config = dict(
    hidden_size=192,
    tie_word_embeddings=False,
    parallel_block=False,
    beta1=0.95,
    schedule='wsd',
    max_steps=10022,
    dataset='wikipedia_en',
)
MLP neurons of a small language model. Each row is named by its layer, matrix (gate and up: input weights) and neuron, and shows model dimensions 64-159. Each number is 500 + 25 x the weight over its row's rms, rounded and kept within 0 to 999. Numbers have three digits each. A neuron's up and down rows have the sign that makes its largest values positive.
After each neuron's rows, "fires after" lists the tokens most often just before its 100 highest values on Wikipedia text that the model never trained on.

L8.gate278:508495500477476456513512518481481480440504528490494469491521481450466534498430467478550475481497480460499515498511534507471545527518485503537511500500498534506517495449518481489497553494492542526541501473479478481526516525495492441531519512514491441535501526479526511519460509476526504517
L8.up278:501475490455517546527517540485486493490535501472475491469510462506461498485495502475516513527490505487505479486498511518493497522540531511521492508450496472503496485501547507506525491507463462490488497508508495535468492498498561526491541510514509468479459515432501495493476502461473501528
fires after: " to", " at", "'", "-", " PA"

L5.gate452:466526487496508472499522477492489459506483477522491495511483497522496505518479520499477507524500536456508465478450491482519435537541527521522512525524518520469482466490497500513516518505482507462475502485497528428472486489457490511556547469500480500469486464525543491507478468519468512523
L5.up452:468506521480485507484481462493541501490516513486457505488494535518500532533513491513479504524496506467491480514495536494495484532477508477522489511535544530515486536510476455515500484462497522532527439494538434479489513481568499489466442480524531467513485500502500471533518508490485503521
fires after: "-", " (", ".", "{", ","

L11.gate373:544514511510509485515476527485492542491553480489530529497495483471470442454494505536508524486540511514507480473510567483489521485533527511477526514486486499500513506542467542477476524506457536467551535496504479473486501532482477524494459496501488515517519478501519522482532534490502481512
L11.up373:486499477506503525502518460525502477451501503521509526542493498495451457464440480496486477510483499482488528501502472456527529494469469462538528546517501547503478500495534485479477559494524495526508508482477484509484477483529536461490510456491497515540494512466529495498504463485481444475
fires after: "=", " =", "s", "History", " See"

L4.gate250:531505537548473480491504547539509493499503515522534518487530488531540503521473490455528518500543475524522497504474495464516505478516471452533526467514489509471535500515557514506526494516520496504490467521491424501517504471479505533499511476515478477482539470492493473478497500512485494480
L4.up250:504535512495456503502490526503468519491456492532557484505484457496548495475489485483502442500514468528489504477511491474491518475504449486521545476524523481465514446498527515483506457467453504466474509473500486522538492530537495495508514510524470464496486520504501514481548500474510510500
fires after: "\n\n", " |", "=", "|"

L8.gate479:540533517457496505499537541493508478522533507513507491509488489503495523513482498527501492511515494473493503511499494519517498514495468450482512522459455477458511445542501501510485489472475474499525515492470513508517509516548522498469486514485464484514467519509514505537510503515485535512
L8.up479:490520488500476486528520508504516499539508484554508488494481519512506543519469479510471455498515561488472473497480491496497496510509469463461457507450466486509540468504457517505479472507480486486498515479466518548526473518555492500470478495481479498562482500487489521534498499501489502505
fires after: "\n\n"

L8.gate388:551496493548507486495513524495533486494509473478452458488525524514518477522518496522511513468483499510451500463560498431545539465459480522530453498466518525545527510519553504477494502491547482515511497488461508505504509508520500503461505464502449498481495501480462504519500480473488487524
L8.up388:495501502496540462508505448495487495509477500506488502506525524480498515468495542528512458434513505472489500434482519450476471455501492512523470517476508518526517520443539502495539529496486484528587494488521536492525470533509486527467559486497526511526509497520472496486510497489455509480
fires after: " al", ",", " in", " June"

L4.gate337:482504466487488538474491553499449494529499511529490495535566483514487464502471549497475527497474452504515514508483521480482492483462492488505502501521462515481542508498533499491525508495531536517503483510475497516502482481476549491493501508519484519480521491455486466541520500491523524467
L4.up337:524505495478513470485492529475450530533535463539468518491526470520467497462509491475525539478496464532517526508446526496491495492511523499495497485534504512518499467519518530506518503536501526536490531537502485513529498493492538506520525502466512452503472515456549494539512481502447500502
fires after: "|", " (", " |", "-", " Che", " Ale"

L8.gate502:511512524530513501483552492455486524541494504547472466497529559482471516484496481529460508510497524520499475497491517535489514447524501470507454507493506516495549492499524530526489506502505462483522547517490512490471528508528508470511493515496479519493517474498501529534468482524482537478
L8.up502:537505495427497524480514463534503525505469494497494540519496526475466511537464483515496490485510498516533512521507505522525494525507475488493499453511516461460485477539543526503521499491495531464495563496488506500528494486486518514502468473486534487462525519521447485480514505468499522471
fires after: "\n\n", " in", "″", "=", " the"

L8.gate57:512483533439518483521465475512507505451525507480457492444553481518446517492490511473483511507509516459531486501485527478503513490490481507459503440529524490481487486513533481538484465473460541474475517453494462521507514487496500522524513487530545491511497512495469469512523527493476505502
L8.up57:519463488507516453518524467474453468545519516498515527522530524516481504469475489523486488505508528522446520489475509496535553507433522506540513460541509554517509536509521491505491540529493443501471562512464491503530500497506508451488504512477495509493581483486506477502481456502543469486
fires after: "=", " ="

L8.gate344:500498461522517487479500482480513494512484468532552507515509506518494527514508481537529504527527445437487474518528460483464511433518489483492479494487506543542501463505523506498493512479492489527526525473451511488494515459508474494505530492498509492493511468485508502499534475514545467498
L8.up344:525508533479507485458482487500491532471536482504530491504477466469492495502544505517514506523492485503512508500502482472463517485506548508432499493421487537521494478470490519529508503537489515543516519540495496519546451542518502530530494508467524503508462498456532491516478467482557522497
fires after: "-", "|"

L4.gate270:514516519479554479511502486523509488537549485531508504506494521493487495493528491494489466513505508531484474546490484507476488511483522499495503506501500496495504490519496559502511509598493504514528478511543461510491499520508513519480487506509477519523519474498500512503490525462457508442
L4.up270:518491453504510551548453496496497491584489465508486496509506523441501476509516503502454463489501524489501462478481499534502450479482472479491518483512522502451503468514517499496557530519466491530535496506455505516482528508487515551538495482519510442491522475522464450531493496540482476496
fires after: ".", "\n\n", "ver"

L8.gate17:493518549524505468499475511534493521543554508510488493516496517526521461499515525520531457490509517526473491468524520472533502468480501497490562532453469450475543444541477510546523479503469528499510481503446519512478446490544500526487509510510483444476480465487498494524485501503454496546
L8.up17:518472487508522463505479518492490458556486524494502513542518495504521482507473510444541517516473530498485503443538490519493518472503504455444520530496476452492525462530456547513514456465484509503493473529454492472486496528500476495494511510485491489481470462469484540493516505451490493508
fires after: "\n\n", " \""

L9.gate379:480498537511472555535474510499502493494500502482518512522510458441532526456479490517472499494495490523471493488458494480493500499500478482449517475487516492476488524497539535521476481475482497522482510510488560504515485461514445517518520499516528522525538524492456532547525489508504526532
L9.up379:512516532524509517498506498537501519549519484511489528488508481500514469474491483500452507490482451491477500515530496510503473507523482484461488475515534511467468510494517450562501441461494520522466525445474517505502488488484484518489514493490490469470507508503522509541513491512491524540
fires after: "\n\n", " as", "="

L4.gate240:499508477498487501510480511503526513484469505487532458491480518445462517498494514546513457470546483534530524484518486487457514502502504525543511494464531499481489482494544498462434527510515498495512483461462543524509521541492480519496496536511502509516501513487503503493526507487469529557
L4.up240:541477489455501474517484514493517555496465495520489465500482480479467511545483493499518496485528500513531498503543490474485498522520557501470545549456548506515521488514533487482491489567501480477486477487505492487484480524487541533512476529506429499504523502517509549457497455459508532503
fires after: " is", " was", " be", " are", " been", " were"

L13.gate140:503514518532489524527518451516469535518481498474488465524449507473498446492518508513477492478491490497550502518473499541524500529522517509504515489494483503524477484499477537555526481473548534475511479458481479518508488491475468487506502532496524494466524496481473463469503532499525454469
L13.up140:524526458487497484496454533527507519481521505481495477452466516472480459510468457494507497511507498536534500528503438531543472521517456469539516482487516516501452537422492506492521489513444479511478483461492465518519477494489497504493503491516505508445536522517463527511496518464478489514
fires after: " |", ".", "|", " 3"

L9.gate462:512539499503456504519494506519486526532505475519504526505465533492512535527473506507455474512490500480506465510490536518505517483512483477482473489477454496459496473498455467513501486479481475517510520485453497508501490524541494494478493549461481508574494497478482477552529494515445517523
L9.up462:527510480475468530528525522494543511514502461519501510514496530511493542517480463541465486495489526477506459516483477507460503503530471487485476500499463474484515469524471523521479493521478500479500516493489523499534459497529488521462501513493484503541494486484542513556535491527446533492
fires after: "\n\n"

L5.gate511:492494535457505485455523480544528514493477496511534485477484467504484494501533484486477542499473510466542514441479473509525510541481553497493510487526515482501460521535495531453503515496493473488545491525467485490489480498522506496523487527475535511503491509480507479491508468483476433499
L5.up511:514504524498538528473510563498580485479497465492490518498522492544522494494465479494478498522559543467479485520511482504487473465525533469494509523545474505489500465534528503486538518477514478506469455467503548507461463498522461477477444485506515506489498548537492493483518511489546491530
fires after: " 0", " 1", " 2", " 3", "t"

L6.gate290:451490492530546499507510479531449494501474500519491477495487540502507481473462493525485490504526458520525467484472571544531462552469547500489539511454518512519503419493497499503493486493501489461476485538483478468483474479471497492537512449494492520534509498481493448478489521519480502510
L6.up290:448505513481470486462519473544528478479496481497451482500489455498446500505486525506509493518553467477493496532509541501474517465496552489505527498492527518487507478545457503524556501498475535476480466503495480530480476488455508515459471480540520503488495518508490445490487455473489469497
fires after: " (", "-", "/", "we", " [", " Species"

L13.gate349:513552505472487487509537508511509517471526501494501552518540510503526485511501474501510503527502535528536488460481518490513497507510494515501472503486486479519487472524476503517509454486512539494510498486419499480523479531524447490469503545492525540510478493539476495511555491495474524479
L13.up349:501525540503503507494493486502468470483481515451516475485454533508533450492475504499475477500523505517480479483516490485549502531505532445474508457469497512513453477490511487530517534471515502486489495472468498505538453493480474480457469512454499453525498505522537512484497579464478456463
fires after: "=", " 2", ".", "31", " 3"

L4.gate262:497510515487502551514522499507505498505491519485488495490543534518485468506503492501531506550482490494485490502511519472512502452557522510489525490519497512492486581519537477519547485508464501496501486547480524485447498468530529457510521479467481500514505506510517524476487495584482528553
L4.up262:503473488497486564547484541485515450497506481501494464490477519447541545513525491512526491490515491517459545478447486496568489482500484524523530513533536460451446463467498502497521520505487515488522482460463532509507442518479469476517524489544506508481470538490529513483493501530459502542
fires after: " |", ".", " $", " (", "Wh"

L7.gate8:521467533497455495526464534515487489498529517563508465509484497482536466492500496504480488547506489546470470526507501488472513507509517451486525499470482535474486492492522520553506476550508489498516539469488507530488486491500505496499476479462493495511511450497475507510502470510480503478
L7.up8:516501426478526488493503512513455490493526511462508518531486512454489521482498508488470495500521502532438476510475489462438484496495457505513517468520501490518521495518489513501472506494488492475437485480501489524450479496507548502534501450470490507509518488516430477479524505492468504475
fires after: "\n\n", "\n"

L8.gate73:519536515499506458486501524513508503482484489519511481505528516525506531471493548519549519506530484536486506521496498479508469490513497458488466507457502566517538585522509502494537482474476494497484497517544495510546473511521461518512487557484485513500496512500470534503500476511509503513
L8.up73:506531525514501492502484539459513534483509535468550460451493496499551483484529518493505501499525541501519464495519517536502450511518438454504464512509518519485482504520499515497509517525450491554484482481478506493507499493513492545488513477462488478509483528514500484518524520445491504511
fires after: " |", " Kid", " 1"

L8.gate6:523505481514521476522499492480471486516490523526492442536531518521478500500481496484464487459543512505480453476495488536504521504496498480483491499452455478476454483516478502476485485461475504530531486506475503500514517527568532491495466520461490533484483476501480552510521501524453478471
L8.up6:525481510468513463524523455529519503512496466580497486515497522489488495525517480523447483489464512484484490503520462499525561542483469475511455510501531496474527481540475500502502560515507571515493490511459480497512448516555502495502526473539511498482519524461490522490482495548507519509
fires after: "\n\n"

L7.gate421:554521461491492506510517502529485558459452495506531463534495495495509506482499521521526541510479529506521519512489546487524515510509485481498482502535454486506498485473540512509468542516478509532500465478461552487484504486488543505497484519519480506505465505490505463472494470531500509529
L7.up421:509489461468491510472507469475546492542506476484477481469508544481470498550504530516514489476486457462460486535495498527489502492472491516519499460512515460498519453506518482530487515463479521492538477545559498508543482481481512549484499541499499549511514537480444464519490484459481534545
fires after: "|", "-", " named"

L8.gate107:506536528453448498494531551484507502500512533540492550514467482497515494513470560514548496506456505527486521496491461490485513515492488510501534487477547525538479498494517558515517499486476489514507473480541514521538514487509514501465519515497502490473469457509514502516511523495489517512
L8.up107:493458490482528507484472474466498489507481474507494516516532525471485484480500460437457497520514504543563478493489499483472481486486490491486493531496560477460538441525522489496487478454499490467493543485485542511470481486473472519505533489491486471527481532477520490482464498523499530544
fires after: "="

L5.gate299:478500519499510501514520481511469485470527532482484487527461470535503535515534528492477486513518532478552481515502446461517500532527475511494489516459502486513515441464511479537537502515505497458480483509504543548515499470480546506493506477509510453515481479488547503502498485529486507533
L5.up299:473510498494517500460501451513536532548483514481452441498510500546475469485511519491475520460504487470479485526464526478494473521511494464467501504502527531496525507529500487556567522481461462541516466546482517485468466501484497502525499478470475509481492541502503466503482466530473481482
fires after: ".", " (", " .", "-", " un", " ["

L13.gate263:520449448499519485527531523508453505483542468432533508537506472553480505486469520512504510552528528529512510498526507469518525506490499498518491518502477471496526518500450495516535505510516510497512452520479479495563557485522537526507477510486497512476480520467495508504489553480492518529
L13.up263:481509473504466476512469497497515499510447484504483498543503511493515511521473483468484566495477488491530513497489467469514531494511472526481480504518532492469501508500448494537483512495494496455532476486513468550527501515467528496459510488480548455521521511450467455540446480477470531449
fires after: "-"

L4.gate326:522485458502510474488511538477508518491486530488469462495468495496508512554494484520502488485539503515518490470503538458503461533491536520573516510520491457503498527545556514491480493512489499510493501536475499468497462502479513482510476513471486574494527487478529533509466479503458549516
L4.up326:519542483449450522466515463450466528526522521490492441505451482484534522547521499489540518488529483503506490517524504507497477520467517528489551517519497474480506495493476452493465500527499495516491462466507488483492499460486426484507490503517513477546478463509508520496503505474491514493
fires after: " was", " is", " were", " be", " been", " are"

L9.gate112:528494484450520505493463546534483539496512482501503475509536504540473477472526509492517499483522548487526478503499529474501494505512505536491499463457520495509555499509481532504460479485543522486542500390492506467489509509529503546497523510478528496508500478468451532498516496486521563536
L9.up112:503514517495520513482464547506476509468478477486455449496553529486524472463491509512524523460467523479504526506523500522458525521522492512470468499487517523497473512527468478509515522530496532465555511496517523488494514523477504503501514556478479516539507491547491499521505495504526536514
fires after: "-"

L4.gate483:482479550482535498450487463440525482491512530454550486502519491489511471528519486461534480457498501511552504468487528470485475481501489514465553463578507522479455487499522544477485506477477495517487467496530473517526511501473464527467528490488501493482492498532557500521493523474526496487
L4.up483:496503474524494482543443511501484506488479525476486517566497523479466528506484511466492534488492476525535513465537498527489499471516489510472476490479506497478498486532513497465503531495487469505509483509504507517562475505520483514446521535497528521508484550461455494518479487496489520479
fires after: "=", "\n\n", " reve"

L5.gate225:508487476533499509488512511524512523521485509477475488498454481524491466481474475459438492496524498522515452472485464493508450535543486553540518493489497481483487478512557516477485515499498480475497432520471514537494503514456501497520488503484426483478506502500522534497520501488513491504
L5.up225:452513501478478526480492499481479507521469494517458489480465502475488499507488512529495453532509535501505461473480503521508473493517521518530556503506492505491464507513491453448449531478512519453498493436472520528541497500505492481493456525455496484470518453499521492528456552548507463449
fires after: " was", ":", "/", " been", " were"

L8.gate137:503502504487517516543516496498494509499525483477510490432532498473504453482495508508533524510494453492490526489484511488501491505496534477507475476499479507465506501536430509512531483474503513503517483493521532491530505538457509500506497535523509492516489511536483476512510574500498509535
L8.up137:530485457483477521486502485513487488436499544507503534490463495456505470497469464492491530546474468526525487493458512488522523508477534493497508492475506496521517487512483483518526483504503537533500488461484466496498494480524474517497462470445477460530471514498533513505508541472516479522
fires after: ".", "="

L9.gate154:469482510479460523486458522444514490467495479496517495525516531450529550532537530479511466504476477465490464501521465499529465526500528503544471534481486505522508436507471466511490527509476499539525528477560493519540484555518485451527544505510460484487494507461483543505494467474471506529
L9.up154:493476423508490503534528511520466510516540505535496466477477503483467503493504497476517511472461519473462493506491514451474505464472525462510544491522530537503499506524499516530475489468500478489496503489535535538532491455497516492516484498500536461509529552471467528488485526526536492483
fires after: "'", "-", "–"

L9.gate168:519556518497480530509484544491512504487501491543519490500493483489521506495478473481478505485496517510495535530516489477496510526544452514466475489516502550479524492503492513487488518499504439480516495516527489541497538490483501486524492531478508516496489517480479534473476498528472499479
L9.up168:487515479489517494520538528451540534464516490478512540483521520498506440508493484501485468479517485466523471472505504525486462485484504495497443485476486493510442531497487498492503457501478453500511507493455541491544496520500489461488504484501510487502462482551530510537514455530523509487
fires after: ".", " 0", " |", " 1", " 2"

L8.gate316:528528537504547509464502517472494476542505506478526429499472467464499579470511509468450495537480477525459525472498489458554519513484511512539532497550471537503526480503544507510470477521472509533506471510504515502515500484458513502505462471488447511481493506487500503513508470514478475485
L8.up316:528499501517472495475511500452529501539466490507524484516529499483494488546494477506451500466471558507487521512489503507487455487518488503518435479494480483495482454494536524466547500471489515509517528468523504558534499510480496474517484466495508502499491530466542499492561483529505479530
fires after: " 0", " 1", " |", " Ven", ".", "-"

L13.gate27:510500473475563530510551506534509517494493483500486497510492475499482473509486542470479502511509439495501510508494527489493524525522525512557497468506502507520523471508519496478498484488498504516531534458446527470488547508520501529500540459501495497474496480508497458545511550496464448478
L13.up27:509481520486528481489524520508500466535541509503484535473514470493524519506514510460527490501494490491527472523530475494504553476488484491507489522491473511547522491486490511505521494543497545499516515472494482443529470501539543528524535484452489511542495518494517479490516476492485513478
fires after: " (", " in", ".", ","

L9.gate423:455504509490501471510498501534516504464482477544510510496504561485468572487505496492506532482489552480514444512514532493513515469476521480501512533487485491526529502491482506512525513542494532462480547482477516503464470521514476502542492491483499501484522477537522555537533482509508534459
L9.up423:500441506520460468516537516508485483527532492527456498501523490492478490472453528489480505515434540495511514485494474489487488494552465533473477494534507485503477487529445483458490492459470422476458501505494504520464502509534500514537488554481473471545503489486512490486506471540491512509
fires after: "\n\n"

L9.gate76:528528510504513460496446469487481505476513503521518496518480481486506524493491451508517473530480481501531524498525477501527479556513502524502491499478554447448488514533528514495485483556456478485556520440541515495497508535547499511493488497488491511543507522469505484484490529480508489497
L9.up76:472478499502485485500476454506523482475480483506532497485511501471504519497555513447534457542491484460473478512489475458459482521481460446483483483560523523494518508483490527462552481493499503497506539493465490537482519485472509512505471522483464495509511499507463504506515471455540504474
fires after: "\n\n", " =", "=", ","

L9.gate67:488493459514483442504537515520537481476514479507483466513512512588531551472523510494509505443505506525498515520516484484531449471546517506497529518502483518512530504516447499491512474465477494483490484482570518498518463508515518489496479492516470487487488503517510519499525454467466510454
L9.up67:471486495494475533491528506495566501515502526475525494509524530448499500510477474533509551484516535494508543481496508494527482500489468524499528446469521520519496510527516538497497520526492513479527507500469485493549454508517471499449531511472481534499531483449480499494471500496485470484
fires after: " |", "gu", "D", "B", " McK", " GK"

L9.gate83:506498524477502511503475471519535519519526470556501480511471524523471486490533521527448493498496511555486483503514428546492512496448485481463543478484472496486503465514473483507472508446530484492524512501486504499499490469556518513469469531458492523511504494528539521528502531513482498538
L9.up83:502506491486469538527463459491515550525520479531533461510507541531500491501453507544493499497523509537489492494478490531518512486467458496474497453466497504486522466481473486489496517495482496493506525511465534452503466525563493496491470521482467509527477502498553520512498507502444481523
fires after: "\n\n"

L6.gate409:463508526530500481521504513460559505489511501511461542504521503503485461514518490504497528466503530491498499501445508506506493522494540459488507508526519484503528476525500531459506498492509485479511493501483491442513427500502468503497468501479505466478474514487491445491501518511471464490
L6.up409:491488510513523491482492512508539516513459548529496523520453479500501525510534519527482569510520459540498509492504527507526518511501526459505502520473470504494490485490518506471494513487513506501482504507535516504517504534494539505455452506466540489523495476497492511486504472449503485506
fires after: " 0", " |", " 1", " 3", " 2"

L8.gate376:539494478519536527524482518481494523511503500481483540480502490482456483493480533521499507451546498515485493462463484512539546490527512527526492504446519430493502486447521492501465510496508440509490510502473511494515517481523544535534484488479523491532491513487499497499488546494485518536
L8.up376:524455548498464499504490513507520481508505571490478484495510512464554448510528519544481551474517494500450465481496488465496524490480505516498494498538521517460505505521463470488458490473518485481542491485530524507495521484500496477504450527496494479555445466531476527523521508457472465505
fires after: "'", " was", " of", " as", " one", " is"

L11.gate21:506490545530511495452519452514515479500487504451500536510509524486499457508526476442497532542508446520539490555441499522513490482545490492471542444487487505474455476460555497518513555486476453478523514486481521520479515492485505503482518474493504497474501538519540490489499478547538509499
L11.up21:495504510465491504496501502472527532519485516483477478518487488494529472467533504517484484501440471539459494517504510487471516515498451529512493504492535475493462516494536518518532524452527550500436554507508496493524480467509493518536483527508440488494464525538503495490508505514508460526
fires after: ".", " $", ","

L9.gate296:517477559475585479539557521557503496518458491519532513523451507533467516473507483507494478470502500490510502511544535490504508501458482509499508523484481491470545486520498507530459514505539503504538519500507526500509479525558470515498523529491494493463529500529455492496521496523499534495
L9.up296:536489499479522486528502530550497511509499464514483508519499524537492509458481492490506514481478502443507492520532486467531526521493481485499479489502480485502523513508486536530479492486524517495517540500465458492477451477489470486547490492477530514507547517496480510465531490502466502520
fires after: "\n\n"

L7.gate316:516516510490569473453510496526481528497456516488515478518516486493472525480527546503484485512515533470496461487507469474481523509526537534537486507510490466543541484510537512509508525493524459476504522489515525522469484492520496514454544468483479503493459477487514463512492525498496487452
L7.up316:540521503499556544470524472549465501523488512509460493497501495524484533536477486528481522517491496484525564520512467500514523498487517503502474546502485488459506494506526511493467518530486500484506489488474490527495520468491493475478496536489527469534484509482482500520464492477468496517
fires after: "\n\n", ".", "\n", " and", " c", " released"

L7.gate497:509519473500518517495499543532497504520493513486487500478476517505526497485524551494518490497459525509492507449524511527475509551486552507468477498472480469470484485528541518499533507495468486507528495489545533468483533497478535549515488478578487435515521500529491489477468518538476503517
L7.up497:448484492481496508502504511504525478530470505526495494477446493542527492534438523539511534525529529524477496500510512444543483481535498546481475541537504538518481544498521519474477516478460481490462488522501495514487499497528471539474488542497467523421500512481457519506481482475485517483
fires after: "%", "  ", ")", " votes", " %", "5"

L9.gate436:555565508495464490496518493513490502527499455543536499503496510518489503546475460505481490531515489449510466496503483534490522509509479508471478508521480498498541434521448536485493507480522515487501548512476503496511516510549479506486502493444512491573487526478472535550532495469528532515
L9.up436:514560469485484527505526484530498495519493465537503524514483528478528569483484484518493488498551499486478467507513498494494491488518482465495502488486461460468543464509476519523489483497482450482512533510463539516523470486539477495473487507457479506518512535507506502503501513464467524477
fires after: "\n\n"

L4.gate295:540493468532503554478480510515481481503507474493482499480531508477457506488476466509467506480498474475498502489465494505477494499520515509501486481526518531472522477504511509535538482471501466569540492491493495480528482495479470474465532489491532454502508492509469540533530488499492525490
L4.up295:532538523504517487487502512533451531507531495490478518508505462482516469534518469491492553443442481488518557490485492497479468507556516531525510475518445480500510504477516515513507474523495512531492499501486460482527484493545500449526448514499511501446476484489537495528558518467490504530
fires after: "-", " |", "|", " te", " In"

L13.gate83:503507525491496481520510466538521462469453520527469491538516501470530485483515494474464526538568529509515494506476527491512496472519498512489511507464486516480461485527520510520521489496539508455485491496524462477504467548501457438487519520500457489528486507491459467522481482513491498510
L13.up83:530491505542502515501528490498532542495492533518510476500490541579529500526502498504516504507498529529533533479474499494497486476501480545474534531501479509548495543537507531492528493553528517569460494485499512502508509529427579466515486481454469503479468496496500484501481537466489550500
fires after: " |", "|", " Team"

L6.gate309:481519488496495510546461483518504549492500456502523542507481515509528491516494504535532479549526486519474479532505526535557459509525513502495506499524473491486490465491489508515506522500505466500479510482518542490505500486499494466494484482505543495552530491531483517493524526565523522519
L6.up309:503459520492475534477485520471463510485458542493475467449531497488535495504476518584468472484505509493457545471476516484539492484471480482483500474505533512535533537512510509465536504536495496510491506512496506487516491547502523523462450494481518515511501522465497491483473481497445494486
fires after: " the", " 0", " 1", "0", "5", "%"

L7.gate439:486499484470492493488513531482462510537488498518522548500511518530431479507489516482536521522538490562474515509491490481489513517481492452501511514531522468470507479483505479549487530495459476498539477532489476497519485471558494477472517533450448530446518505478533505509477524523484475507
L7.up439:493523465519439490509486479505484490460503509499551495534509464533522512481443485486475527530519521508506519518515520509443497478535487512541547488501525529479493492495549515510494482498515501435512478499499470514514455493480460498526477516502537528487500477479475540496530478497521478485
fires after: " |", " nominated", "-", "|"

L4.gate447:481507515514551526463515516514479482482498536493458528464533510524519505491488484476521518490476480535498480477489492479477527528505496500534505492516527486484473451487445490472521510506510481476486488508491508510474477460520527519524520503501483482470562522502504504486491518476451543547
L4.up447:508536492480507498529487514533488534530532526502460477499497504535490485500478502518436557466527504499523476485481543549514490511485483489459512502491560566492521448542483503484504520496493546520487516470454462518474492479518518529469522540510523484483505467500476459514513537470502497495
fires after: "-", " \"", " (", "/"

L6.gate178:526493486478520555494533449539522488522491515514503489503506503524495482504496465476547507443489536528474517524493506500516474510470500534482492483487506491518460482485517522518537482489529457490497460496470546456570483507509538505479482510453522498510462466502552476480509484514504473512
L6.up178:522445491490480504511514454469438493500439497500492525507519527471465508496500493505527496491496483467546463519551503478486508539523472520502453511498475546492473483484497501504481491490513500434538534499527511514518508517500555463511532474527505529476533531522490499544471504567459537499
fires after: "=", " =", "s", " by", " Authority", " such"

L11.gate3:525512493497521495522523513517530536475518516526448495566451532507473487543472479505492480523529515493507511490534512490446557492488501566486558500568476542509496484537518530476469522553475463499463485491539502514476484482486512488499493489478514516538515525505501501504520506521533505490
L11.up3:515490539507498512475521539498463508487546486534489481453532501515481478510478493503490457487509463498488506467517462467496517433479505480517526535502470454506505524520528513455499506516514559456507498491514461496476527492497468485494503457492478517511497465497493516493479520453480518474
fires after: "=", "s", " =", "History", "ography"

L9.gate384:533497474488452514565518493519502531508518507540516464534461509506504501541480495519494435509529498483520465525478497523508503475483477498479532486472475448494521465524481491520455517531542485517502512478452504489527483499538491508466489490454492492528477470491501548518504505484494528506
L9.up384:559505490498472496521513484499524496484542467564516517490488482501490476507482499544502429503481497505526465509507493544475522499549446499488462524490452484477541503516453490518521471494461519500499501507461476537512492504530510498480452526528497485566493464481494535510498521538466487473
fires after: "\n\n"

L13.gate355:479493481525518486466535497486502514483509479489532475497507501531483531467527511492501484527486472495494514502546515515517498509556484555480494435510475519510503539510512505473490502464506524482509443519483458490473471485500550491465471489464488479514534534508502513519515530461511514492
L13.up355:520497483474542520481508475481540518526458519506477489481501522456540473463458527463501546526520488488528495494476515500508493547521549578521512476478440534507496447498473472493470520515481520481476531501534488500494475511473537530521502538521509473479525513481509452499516470495501491503
fires after: "-", "|"

L7.gate349:460484548503506540527528513534508488484492513508461486524520498489503474513516556500453466473514528513518495499503479486517485535484522488487515488520449551505519482519511481507495540472484504512492441517473511518458501499485524497541540498514503476513500529503493494509524565516526501489
L7.up349:482502558451496530521461450527491491528484472463486513480457469501504497537520529511511515523515455494509477504516444475471492502510514484457512545540549471550489539482533481508468512490486499515481491491496500482477514457475532509491526477491509459515462532521465523503464486491439499525
fires after: ".", "\n\n", " Year", " Party", " Rank", " Pos"